MLP neurons of a small language model. Each row is named by its layer, matrix (down: output weights) and neuron, and shows model dimensions 128-255. Each number is 500 + 50 x the weight over its row's rms, rounded and kept within 0 to 999. Numbers have three digits each.
A block is one neuron, or neurons of one layer that tend to fire together. After each block is what it responds to, as a language model described it from the Wikipedia text at the highest values.

L9.down232:520373475513527519490512505477534486517460544449532510539435552502432510500498551507518642409464533544462577536537519503478467471462495557428535490532552534469507510544464509546492488481529536476443518466463521500509449429534601516468414520462499418431482518525491532433534527441496435467521509499476420507585464599545447619509499501512550479497528594477475498512508547485420497460534
Description: Last token of adverbs or phrases that open a sentence and link it to the previous one, e.g. Instead, Three years later, Additionally, In addition.

L3.down29:418512560473434520544532468479387563436529533587438604453440452423564477478467516486585560517423394464547529475565524498585489450559478553496576539528444439496488479507466497488508530547514451484526479538517541448519476462417507491443554472527476502538458492509458445434467508488549590553509455519418491617520458541431526439465477485452485572507463496461511499444503517524666594483516
L3.down149:473566508527543531420490490519444468494474505506579481591506422489547486428535522482514415472499518463597520573615557535531514471508420557597545471542453533496527556527503530523459512537582489532477490452493493472453451497495546522512568430530413412499613513623515500511482443413491486481486386495486502495506543473419406516469517454479564549532452464423596480580467526508528499489475
L3.down195:416475458556524591492494520496400455474446569484541453422512440534590472389442492590528489467491477430475513427412500428544448524459507456486496436601347459557506505478493462504560417490525510598428541536573550478563529493548449494508400444626472475486524540492518519472594422597588391427604524475504436483516424369525454504507529530466483563448481566543486540473565473534539464536493
L3.down250:534462475507528622469437518474521427405448620538523411432457486488463562491389534433557516459581483538541499516413503596475543488485558440501516482464420507518471494448514487544498543471499473527444457557419547491532465433507534500416495430392513537529484497590477411458507474488498548498421522478528484432511470546456488483562413418615544615501420490513560455477475536470561456549410
L3.down454:402527527448437355513539540481498449444463454540468461535413475497565461503483500560401515476486512501500553464485492512552523475506435532511485397557484514494505470504537493575473448398479554467538435424494469492471467506544544515549477516529550488574498512547406546472476493447473497594491506539462468454547474438492539529585513542482497456555505522525516548546503525544416559391595
L3.down484:548441367500565486523454504466548462608555509560474529586435413560531485370522523541486522547432508485473513601529467475501567435494504528424559501435512489560520583486489522497526559541515457594586465540493579513448479477463481560511478540461486484539512501450419415557530490433502500546590502617492561579560430534523582432471512479440466469500491462408488596500463526479538474530469
L3.down1226:466547518534520557557629533478555587446590441529503469556511501521540439510473348539453530433542501494487597554449526486625579452457396524471493569447429508559491489526583412503485510498531598490529511496490470543506471468488517525462468567533417483616484531489527578487544531462443515497512526504425473481474435448501500610505519417501571627548473459495538468517384507496511543527521
L3.down1309:542558487471544498526552446488505548525531534472517476527580465428388422523507534500474530478477512522608533597490502510498491453517369510502585437524509551423359509494512469463575422471438520507503549410471556508504375501526497509497440541468451437556495517511586475469568401395488469544578402426465451502571578500548408477588526520540521525526502506452551432536520593548479533497414
Description: Pronouns and clause-linking words that begin a new clause, mostly "it"/"It" after a sentence break, "who" after a noun, and "him", "them", "while", "before".

L3.down316:534495533484511521516507540512532525521561453501615519554517500511523485470500424470477525550622483578361495496504559538453524440502521515520383446563462485426450517519466563512459579476559517474493465406460439439509513411448496552433492514481483576623562442488418453495544463568503531438439447460511537524447515594514408508544478552536514458510531389528487487524499575562529566587470
L3.down457:546482468470522461473430462507581496619464389504551481497490439443527559486516457572489504561465472504536512516479567496560445503572480569522574546544483567531501553489448527444501484546503511556508518572453347483528518481482531537464405513573387427446462450484502462455527575507533480483404535460528498450468596491473537499456493495488500414401446446424530488562538451481501591468620
L3.down685:467535506545561502450514513485493547418442458572549534488467515573520543472499556528490477498519499553416491432514440457490443535497537503487522472525592544498487541541376542497617525465505412530415444618466593517547508530479447567427487505596502435625564432547344517533493497552600568525486461453430490589553474511391500486578545568575481502566580386535529488528557544421582455429507
L3.down954:560482534585544446423416464461544502486550479395509543560525455559579539405499431473419499440385511537500493519532440460509489431467409519428451601456555589406514517581577507520460511507578488502521485521535524521439532581488504536514568449533518486440597469458560539518554520490501441579529523542467376469502475442434457491500441480435550466526512507576564471492525503492454501478377
L3.down1085:559465514421517541428465505495459645529504526495527455429492424598408489480507466501470473495465450582482425539527509516496630523513537510504546465508499484538415451517528492489510460474513495486415432560432489555477478532459407495430538434456475566592455474545530456550587559556487436546492414491502461549478467557583572498584480491580508573561553550528490460416440421510577448567508
L3.down1095:502381444527625478427401532552529528486455420484489489576496450424551440509462583471391573510548490533477498441534433544527480542511481503541530652450461493489519487520479575516530587468520431519481499483419474520477550585482456502531508487548462581440503477522460530480524514577574607518539536504498496539464560424447597578492401502486406477475545489475493551510481485523434474535459
L3.down1317:490465411456463522585527546492510492467505471489392463541417515471476483493547544478344627561458539436570559491480500491542515590462446474555449375501564561593505465510498559545545489502577450438547425479468483438452477426538462515553558519477526519513528447537500490456610525521398477528477511551592435543479439528507564505492516562538547494436482500376483415537432489524490543531515
L3.down1334:569448367503534463540531518553460545458442585575507500489586529441484601485566497505475508545341490561533520521478560563461493544473449512468568512482423494351581421519476569498444441471536456455459497547415517508437502576441477445480512472522566448557439587460406596469443512560538468512446502491524503484589492461582538431482550501515507474446487521611484471465540522472467523481490
Description: Second word pieces that follow a short initial fragment, often a capital letter at line or heading start: U-pr-ising, F-ound-ed, S-ound-track, F-inal, R-ound.

L9.down733:489448493464511552317571499518432564501521510503559450491574451503532516541545546532471536483506482505471523505514489541493543579583512504538581455462472421465469483490377504482533538461457609416420565401497486500463459549443586586595578536367477464509437565461372570512489484582500487499455518447466488451525530487493540551555471389505416446558507500437537476506442507529529496455501
Description: Fires on the token right after a clause-joining "and" (or comma), starting the next conjunct: "and, reportedly", "and 35.3% were", "and then".

L3.down121:428430546531509515510564504536411568462467512502570487468497497520506460494555436573533483447528548373469493444574427603541423577444489423516383540492482488398509520541577528531553605553484490499501528511571461504495556504487419468508558518496478484550484464457571583484491478492556430606382492545456468418492472467475474464463496503414472491511536436502568578449462520372489462596459
L3.down286:568529523456499509567628439474515563524549468431497394488508480426529541619518463487433479449543471441529469549528583457533481487530530562584621520490479546512514522510549474610502570500437496490493550542552481517510481542468446525492515503566494485499554553447473528458496473518526443556428473500480543501523456512419497459550544498644476457592482475514481468477487410392550468545467
L3.down332:477486458423364488522522561538543505475552523362517504464362407465437486412509560511425441511512508509506495454477515462482498450507605612469473515501473477391444517500577489409501499494475566479526626565524509432448432478459463492478485443414460471476504482499465581580529481465473425545504433419499500467490544558476562487496540510618564425562533459492508528524465612492484632550480
L3.down551:497427508479439439570471370500501485496519581452505508471485454488514470442547427469506538511468477561519553514599409343517581482487490520466522479505464499576453460466499506460432570514443446453446570539491491529565438503448528559519496516470464446562480445444520524491487564385562512508487449598386550520379524529497443516559511540511554471454489567415586484452463472521469484398385
L3.down677:494442481502505505523520539487523533428424449432532573431507540553554525510496501465543520364440485466520491522476391470486439487483447485426502595553406563463472548407472536517509520489491443514499437527432405451435447500503440508483449477537514543472590506479547513498543481532470480514471451515505512534415468549473449468466447562482493436467509531527567526527394691531404436487569
L3.down863:533433496494379486519491474473463470495435502505512523474517431552585466412574470525421557468486597545495435545434539500407522426591467554464486516486479468441552521512417648549458490434425524474458457502581480478539528605526525507534500470473458491503503474477456543571484564578507553589488504571450518400562508505465493541603515490436504472584533429523495442556483496524575432544450
L3.down1000:406464490567549420587561473526479569489495522572547482586501471502466546563470431512533461379546485418473490486514530528486563514574528481543537495479409479541517558476451464538448617532482475521513563519483482495421495477401532532488452467557407443535503487440485479498481531499509450559430489412407556574508545561461515513523529547542411421486596448519532354531535537443457474463456
L3.down1153:513470501599431484451565560417578498522489484537490395531586461546603517489404450445496475451549531403542481655564458498481540637432409525566503470465497448528479558502454476513500518523430500477407586592589391488492397563572551552505433497646462473540487483461502520542474583576507514476407603552483495511489528454572500539444587444521483459501564445450488484594535524477537464489392
Description: The first word of a new clause right after a connective or relative word (that, who, which, and), such as "that in having", "who along with", "which in turn".

L14.down255:444480479504456533580566415466416436456498557522452534440497487462424470445460583496515448467502510522511499556478553482493489413555420501544566384427478465488489532521484450448433425490553493526484496429565587483460545410507488471495507494358439490598451576511553559472465533433431479591442432440534537419559490484457496440425493503478535517545482536551495434522531518539486490447428
L14.down292:461482476587467485521521524554455450543478625506508537474505454479492463539372597572502511527409501478475467467560417468509479459519350481555389591531455403596573499403597437538460548520516493434503513453503565557611554509496509472546467550442570404502444427491494496447452575461523429485476508502557499569521549691499538462458471472548479513448498541480466528470500407455461532482531
L14.down428:549441511481493503502502473467379476426492478487506446473441566496531479510504454551540513544492455455493382509530512462468544518550428512431394545550420389522503468425509593528501523527567450416502454519466520461473420547565496461539465545435565479465549503521489486460567545540535444473528558536514518457446477523629509437632508441461391493500460554551583557517505501475436450490530
L14.down787:505387448461477532491509545510546430423536551508473466609449508456501493492468493455580460532629478557575514426538583534455509516509528488514560443552486445545502471441505555494548515499454441496518491570439488545334492410435504429558518470509543510593449544481508521545456517503463501497503625527475490551502550512381606465541497591424515553441523528545493510513551482540493479397487
L14.down820:530587490465469506468497482523585567520515382441482488547482544500506541552554524475503503482481372537536579467470561472462492444455507394487571478532523433522593535523531582460515474498483445496448492496442422481505594431456482506478460589448503585482448502455524556527539502564566359509515570496551430543471535445528411544392376486506521520460553541491543395578538503603460504526470
L14.down956:532493439532391344443485543552479446497547525453503485475433556532525599471580459292449506534471377483583507378482511494445512441503473534537423478490447438549461467567569457519451577501545442526486463413553521470447498505538466446477455515426377483446549466434506518472525508525495558530495476479436492433485488510542511449493505518507482517423414456590465526468443503508440528508581
L14.down1277:602490475477499427479546495485501484402510464425481486556495587422434487500508512510564602395465426459460582454547444457587459511523468544469555523532490508523392451518531452452524511550367471524551562470487495545437481489478586395558544463429531476497502395468530515508489429501508488510409461566459464520539462562568534545616481497522533546465538501531518575596587549457561561387538
L14.down1426:523431531482538530538503494493439521554441575515495397516562435468541404521519488458482422542498505499457481445483495512516542551480500473515486497438556524485569427392523448394438451443427530506477551481633585535555423578522488507540477520470515535568522575546417486476538430554453544478557435536463498505505456586439509474570521628486504499485478475451503489582506491524532484516472
Description: Temporal prepositions and conjunctions that open a time phrase, often sentence-initial in biographies or histories, such as After, until, before, since.

L14.down176:582495522563457460463494459445543461540499439575500487463490488474502441480490472517427548508529551462492480493611506523471558395444553437538435602488458473494508553499380469411491446446496491453545495542536581463519507458433481534445440416382561471522525553533456441528477563443496571471523442398445402502583588498590559575543552542538530515466544402497505561624521376495422538554509
L14.down230:437461567518449507489435519489475523452502476544487467475430455543492521530522522483512548448518459554503420445551514456563433506469486541485516507567530501471526470566513495443543397569453477475477449495458559507518591499493457447565500550449442470463533426493505461490535574539555546584530444504445430552519514431505587504519412481504402473442457520462485476535532463493546586506471
L14.down397:459455525505464551447571497582444421384455507528412512532504483454537582516525433492485418549481490463428470401509485496460445524491518513466453517497521463549544521460518447539469556493497468456419523514511521321588446526460505476391415533500556526453536519528557485506533564442517560429531515497521500500491553555510511451504500475345426432504510496465505530503584449517526472555488
L14.down713:520536526578496446531448494436496519516520493367535484533462461569558489399510452577401465543371560508473566463567583493479551486507459579572464499457459486532520427461538426549516541550425535519519455452560492500599545508529518474435437486601412488556510492457470468483481425521516479541486451555497534496507477462539499487587465541542449507459526464476530539397422450527558457609487
L14.down739:491561440457441568549386477486336399527593565553547428526513539519515493392552507499437486492511433496484470561435497518603572536461569515518498511456487505473504536543511500518517445554470501458495471484441569440468537373414537442558409520464595441458568506464478357631461545517466451493522441512528503531491442415499459540533533505476567443507503471576452512558493484567553581436540
L14.down962:438507451543529534578484522502466441577552470536504537571496431463489436475516551580496432471462467613508408451499522468499451479492546467552516432495556489482442475432510512460461461408591470502600477455437434492504612500482471539488467478447485426451508591467462571454470562467523407509534537510553523554519481406631497459457493464385547474487417410580462487455500478478534487522441
L14.down1314:503413499520515556491576562466533441469432556510429546481602428449490485465527459454510483486426459486526451534446497519464571485522472443601514558503455499455514487532493473504495524500492512524543522548537492478510598526585521454560558469564446521520557577467491467441430532413423531415585418518489461541482482464550439472518517525518508470506467510460546554445536518510473534511588
L14.down1403:550507452520471477540441510480398500483478421406463594372576448459521550480475548416488499596550479466467449451521427553471548519423493523501506492511470495590462521449465448459515559416518586433451564516546606476467545499464526483446494485613438467474490392510510528463403504512545510450497487464539447474452527431534490529525403596579547626546511481514463465548469516593495429546532
Description: Last token of a sentence's subject just before its main verb, often the comma closing an appositive name ("his mother, Márcia," served) or a noun's final piece (writ-ers, Pa-es).

L14.down333:524482500546498532468536617475476584472500664540419484557478579480511412494471556489509563420448489457478474433544507462478447456499566515469528421477501531470564482508533495493489555604528475440611412539455531535461456518462513421488507492523480483416551494476509545505516450585462478439510464600418548513565443574511505440513451510433475562464506459520531448486538497397398479532487
L14.down413:460520477557500522523584525476415461507433588427552547599524458480481543480494499594463502505530443492530481450524522576415536486458376482523505484478500467477489472565567531538534499554483466538461563477487552550473445406479448519496437534435633528493603599491517585518441450442528565486508495489463535526575509607470468468496550570454485542508509474490547492492565518384544562538489
L14.down980:442555468486461507570444525446517543452457468472468523450490517442569459454460456462462500563435436505585561540480505487408424564412515450582478530462514443482528511542533419497578643609513481435492517505460423514427513482464508508509511580489489544486514482532496484514455503538478504567496506532504449483465519528540526527424484538471458476538489479493452463550456535484401551522474
L14.down1048:519535491508511538453533513450505506539538529522493611471491509481459489509484578427485445567508444536557533492497415496511466365475506576531479556386476479433544520470488541429459463457508599414555499508501465441565499417554473450519505567469531525567485549445512531448417444486508484382560455517498465433590497543526450510492376564503554532488544459565482486501485458467511439468553
L14.down1056:360425426431573502496451536550575497519535621494523493568517477472548422528491526476486572525503560597534508448474490565483423454514499565523516431443478477504550523565535456471496552544445392521559535409479445554458480560443550449529546500463423546481503515433442456481435547379500592527463478466408424479520473548577397499519522494465457506466457447472501519586522585619457568477438
L14.down1059:528500527518523451411480401507621448499451518495477510444532505505546454506465469479507530556463432430567548532513543508533581540488595529489502457515468511487476548543484476527444478480541433532506532505446517540468470420586636519495432530444513445473485522540531458469505544523514503500501429525437470536591472533441519511415408635549491486439400506451581562517588418520391572474578
L14.down1397:484602535439484455446497511574503546482491450563461543487568438463510494576577506528448351525504469513406446441428489535556435427531471532396602521572554566516495534674501519484437473495501477527445499547572479487554503422418482471476351595544498527446575438477532528501521488490490406531506474534520549506519522499584513506497544442467501496518470472422554513480561476452473470492529
L14.down1522:506424462543505458542472503442505481479570449418441525522489527485536561489456537428550464562573509524479507543505462493531499509525382481458510501456499539394507528695526442517577441477452468487445506520509531453540528519602464489489494435529450505522430454498475545590528467579490442425547463502558465492509505530524425544517472535480463495462594454480587583490531496440449457565542
Description: Short inner syllable pieces that continue a split word, often vowel+l/n, such as in (binomial, cabin), il (pilot), Pal (Palace, Palaemonidae).

L14.down17:444533509511515515576578468474438412407457581497437528491456451518525462654512527486501541465504574411469479432501515561425550511483496519479438504590483493523551449574512524539511475556419478463471527485505501451451517535512517516455527361512525528475515420481546343506533536486483412424492446584494615471483493458494520557486504504435523497435476529535480518490506486521496407535532
L14.down26:482562596475438553478496483480444646477505539562641468564541569456433489528492521587491538518428497491516457538454470490443480650503486588457491460463558465572451498584536477521499514487500561577658483520605475593453473474556440554528511489376643458417613457536531515496446494435510401479524528584403510481432570592447518491485463546579542429532450450559495496483511565474485559465466
L14.down886:473555500563424526514439547501447503456406640495464541488489516546543507377520502559496577486485464514474492429446449528503464463451476450528365506422410517522504519516529548550498548507437471573492504448491546482483500518511457470403599510598570509524480621484436451474595523524506565398448477478516460573528439481458466490439530461483441594503508458460448499398534497458569498506389
L14.down905:479403561381496394506495587502635555445514520438511525518471479522566483489520447515430562489513595430449532461547513469485520460538494462552563424465502562587512486499474504575568512531496483485546555362551438487535527545526555558513489461456484533510485501481493622456502560528382545443461475466498430483528538491551552555555449494537576427516504414484571510486555542517498467474500
L14.down999:435432460586514564479536511530492483483502434553401397446509517464367517475505528513434440559612526585449545486443319528524580607395522478528503518504416486493471430487443503484436422490457566533551395518534466531462486517407504473423485525490481516464448534481480494512503376494413449482480470544495461549610436499554421556553434541551516481525498485459503438471468481527515490428506
L14.down1270:436494518452386525497520495547471534633496521443530505503484516484522458521455473519566487432444535526431495555493446488543470511533462594501510557483442527589541586472533451526523547490606502557543455473635545486485495486413493501522467516476477475540422514516460480578482482494492439494540486474555523497496514526402520475576439481524470489540468428465493531440551458500504464443433
L14.down1281:552540452568496488548555470510478465540437468514420469593555509481420527497567484417507569506443538542541513492533503478576507457505420557581540560483473488511529453422436537520537562574528574508542520485468457519536491477494478410489549529559459553480524573454506558526515449535568461492506445496374379494486458422447522529649471448513495630529407406488506603434458532374438455502428
L14.down1339:454468512432505458451546510459483406424495528521476443566517574495552461550453566551486474520502433622479503441558505484494445475567397473555503468488467455509557430479557505393475523544489553552502552453478538495495519537403390480480454451456448493517475538515534542539501492510529545482466501564471465493559515517446461506503482487526463497455391447453528510432493439454564544485382
Description: Fires on clause-opening subject words, mainly relative pronouns after a noun (that, which, who) and sentence-initial it or an, usually just before a verb such as was or is.

L3.down50:525532476523509548411531510496497540488449454470545487544495528453553558495467485476513428487585504491523493529507643461535500582508521417487487474549491483477461494525461526540494484510508523494470483477556523490493553523494460386463523468569482500476477448577565466508496467497476504508528488503404490464512478568441508559521546505543547485387474442526405585430494471407475521518451
L3.down67:473598559546518528479561575526474552489416447501506454534521482485488568424517480481511526629530452466429415494598572465546539524533577539486533419462549452516505516580525426517423626514525522485489511530449498474506575664459536490494502495526614478525511433521408464525489460561415505555542469591565569495585495469518470520474498489592560541401496467551544503532485491511505543521498
L3.down104:520546517488475488520500530516473523522462528490514482471482557511527469466504437468443524453426488509421501517559546443527642504443443507457496539481409438516423501501551452475506503446552410455498520548408554475472588579502541549519533560481497535423455527457369474490468419432527534479503523527500505522534456466489481517520613552596483530499547422434469498541434536533574564528474
L3.down154:526438428534538418382466469550492522437572534411506601491525488534513523448428412492573473484534477561463587531525413474559537573582510430473509518558480502563527493487438477374531565373556485552554551554535508533510501483544418500457388467523476474539513476497490452575529609470408537598545516503485617472449520469426470451535534625570511489470571561556463489542519463618479472505570
L3.down367:504492459505523508600537460529473498465480485468496478543576412415528509468510436434469430477480474587491493491506556512515559648435515528530596591460521498484456548526524466565495535443465402498532492445475608529423469568403611443520486492504556458483462501506440526520493442554451525489568584501437543501572564556571531445470417466458452449539500389440472590503426569520541420539439
L3.down1035:548635497577435540516606452448510510488473415561502484471434462507444510581515559426471537527427412501487505547514512581526495580418493644554531518524517510552467500554517595571460545493487538433556534460476499506494508556422471542533477474500481628505436544555560472535437402539503489471471582501434466512451452522438538532504443593425553454595429473508500559399513556490517532520468
L3.down1170:513459504522406416519524500562529508473441546549581473576441503465471493539479482567435513472449521491481519514492502595567462514404519491485472442416410612477516479445477511549513509561403505551547552463584561427485409531559572439488537477424452470478498476549451475501458590508520574454409405473506476428397495452523517579549497560447506491511577408496522463496516538375478551459493
L3.down1248:532515400495449518529558543563491499452550501510440432487444415449494442504475434535436473508458535558525505521608469549542507527477547494471484521546431506487510523583497424581504468457523440530518569389562585506488513565482574535466533557518412491438492491406488501572502483476544472512461558529454520517523526468422421522452572501539560504395501521420496497482404581516536443513553
Description: Short vowel-led word pieces, mostly "in" and sometimes "o", inside longer words such as clinical, opinion, javelin, or after "(".

L9.down701:537459486506448371536538524503502477554472555528535555432482542455487476400481584524472466559588501440555496504530413436529474444483413475485509595479517533529465565513460468444502447613474429449480437457526442457488470508504527467516521478477602578557428617512464502489570502533486418513545537555450560552504481551527511445514475564508486459446483437333441486534606494532582469520475
Description: Short inner fragments of longer words that must continue, e.g. conc-er-ts, phil-os-ophy, Pr-in-cess, w-inn-ers, plus word starts like recogn, and occasional "(" before units.

L9.down540:451532565378444454433561505468580572505568510487573493509509542498458403446608511515472441479511457465480558501475521609505519485567491513497515524494486458458482462566548544559450524455536479497500517540575533425547490481528525538584525547410425495539483569508434519519524561477542544505522463490518508400529523531482533506613510498489521548508543534466542471579545473537435536433433
Description: Final or middle subword pieces that finish a word split into fragments, often inside proper names of organizations or events, such as Insur-ance, Orche-st-ra, Wrest-ling.

L3.down11:526467507571477548561521525581442570522581431508673510459520483510585489550475537463512529537569446559440430573451464406469508435515479467473439447508478514479479512481564428559524518449547515499511482499496510433446579514493490615537463507541524462568491478448526504568394546424548567550472545510493499502508465480579542443549501439479437555492513488488516544549373542619431363469421
L3.down175:491428538529549561519593431474527462432491502497504512410404411521544434419470538466506544510408513507411562450534554498530612457487464528446557550417501499469502494533515577523498530486468440566427472580506493507548516557538451527486513501478491437530498489553451555504494511544564545519525571530478555515476487509512497470453481531521453517507521430503458435471460562509525602555502
L3.down498:452406482433397486496451550481499454484607385463530458493534542494543461561457502502471464478486507476531464539480490464521588472495510491518427482545448508460494532441517535464396411485529539533523481485573439426478502510543472537416468484546424487524511592448457460496614519417523565487423536531524558466520500524402573497432586420478510444482461611510453502560517472418546543497416
L3.down637:600450418465472579394487470563458542503500575483433452482469521466477495493475417422555548456476467454586418488489563546481445461522382434566465518547477429604472553487492476538491502502494403510481528511527491517504512474543533440593437568491480405366480508469549460504611507495534462501473466555579525474450461417418505445447534440517497519497550568474376383543450414562527543499467
L3.down761:505464482472522526461559428513480442456523453474445481571503589536502496569463441397543468492484444517495435537511410472467521468440469452498395383469648562441413539452544568454442472577555554522501500537564617382602611487520430496507422507520432616553567394499536386513557595450485510546520544477552497462484395506497545475562449484506526506550512508565535487483550534446581561435532
L3.down1039:534541375433436510459466519480552479422562470502519474391512485569529468522525507401476464488586471574458511496553491449480465469510447417552422540566490575498394566530523570496528418563472531509541491485504480480599516464608512519499512567472477528496546527486577449507558551497537470495468482502604523418551459518369518548423520528500507581499528542436403556503512470453483451513482
L3.down1222:500450446478594598509553502503537402445515498554488419409464565480514441419468480571467441562571414443494505467514491425491545446474474445469506511469534503559471556488529525501504452543551476539419495524516442490594528486561452530503537533513585577507586526407500491469574534478467501503483465513493517506497501499512500519483543494624520592486498441516415471407483424447572521477543
L3.down1405:516511517500390557456440510468458506505524478526471496487445537466532471550578469499505448525623496443474478533543541540496555547566478545428481555428400457514470605545557537468564483481601484501556589569534503498556504477543423497487532509538601569523448530508536507566501500437451541533407559487457455517441518497396535459479500420557538532598514468561493553509514538494505532510584
Description: Final subword pieces that complete a split word inside capitalized organization, award or title names, e.g. Communic-ations, Techn-ology, Invest-ment.

L14.down35:483507460412458494471420497568522429544459489423482441505456456530454521479362506547501478467469422461498418452537519498481473489459493522415495497467431482505572416457537499440477466522512596516436490538560528432484527499535485578465462550452505523568528513474531519515494423540545437495526530536455534481397496529428443460513540491481586460464442501429486469519480487561395508507516
L14.down239:581481446467451460508516484498533464499518496534439523529588467488595506539422504551477452423529434472438464458521478552505440410458476478503524501466475530488549466497459389515485400517575494488506479521403519524516431577435503538465503530457485484533561487428480480450466507491517499442486409553407445479479520563543522515569411556524480494558460515484463554472517511453491531481509
L14.down548:489507494505436556446442483462506511518456508405545488473484559559412394545568462485486500578451485570559517504484545519491493366389456514525522532547472499459499481527536535561584449503418530470477492475494545556567454455529553545516436450434474510457469570520503456510458451505497504540425575457494556557545543515468473521550462428441439545436430546518557484469527479478424462473530
L14.down618:524479580465521581573431438426506466541637367515586521538446534455501494436465466499345498551526502533520510537541421468525480526538475427563473582478537565456428541511535498504494538522436562501566509542474484522577503515504500522502485436511517493406511439435526482459459527504488480465481457435541543438553427581512486540545457431546460449555416507501511505515457573458548623438468
L14.down750:548437375437464546475420460498522494473492566492505470474457505449473462510512473516491393472460477516438539490537409468525397463415399551502461463602578499557528513554454364605531553464475533403514510433467486455526569509553459574478468465578481532450424442427491481482393551495484508564544556505472533496430483424531521544560566422488499521474602425481492435495512513470483616511616
L14.down1033:507485511503504426527454486545469474469570469483438462485614471544437485519479465507535518452437537572575516545451550528525505474574496451536474407487641515333449500503390477469461545492424552439451465518462573444526478530466504440505543403463475521564455552462578531474503533410478517545450398419541499545437459371627505495494574495534482437499531471550476450535475517496437575516499
L14.down1340:478486465491471483428520494495533551547526450473433534547489486525519473562456564557429476606478535440386491461459451463459444408501561495537513448439425541373338462481463548572530472499568433499498457495404503471414578440420470481494504479446504521529449463532546534517576509512405482496569504569513467605515385398471552479434491522470481439465440440549458571499481499482446566453468
L14.down1369:527551529537531537462481521534532462433480494462482454486480521499360568472424512595483439504473415466471523555453565447560543485505428476461489616465570383540545500531490656513541511488479548462498586519480485540534571464496496518497455457402481400544488443505528544483550486471481507490382478507382447500512479489509571511543472494479490532488469477515544394542441525480478466462561
Description: First words of fixed connective phrases that predict a set continuation, mostly "to" or "well": according, due, as (well as), in order, related, whereas.

L9.down513:528503590499467448485533543463469516492480555449569516532552440477493508571549508511423575512438560548503546444554512547468512550593512559541546447438541463524550422426506435478506479435353483514595559451604469504543474538524488473507527423506467493519554530509488454495536551495593446377572503572440535497419494425493481440444567449522499521476538425512469440395503484523519481567563
Description: Words that open a new clause, mostly relative that/which after a noun or comma, sentence-initial There/This/It, and to.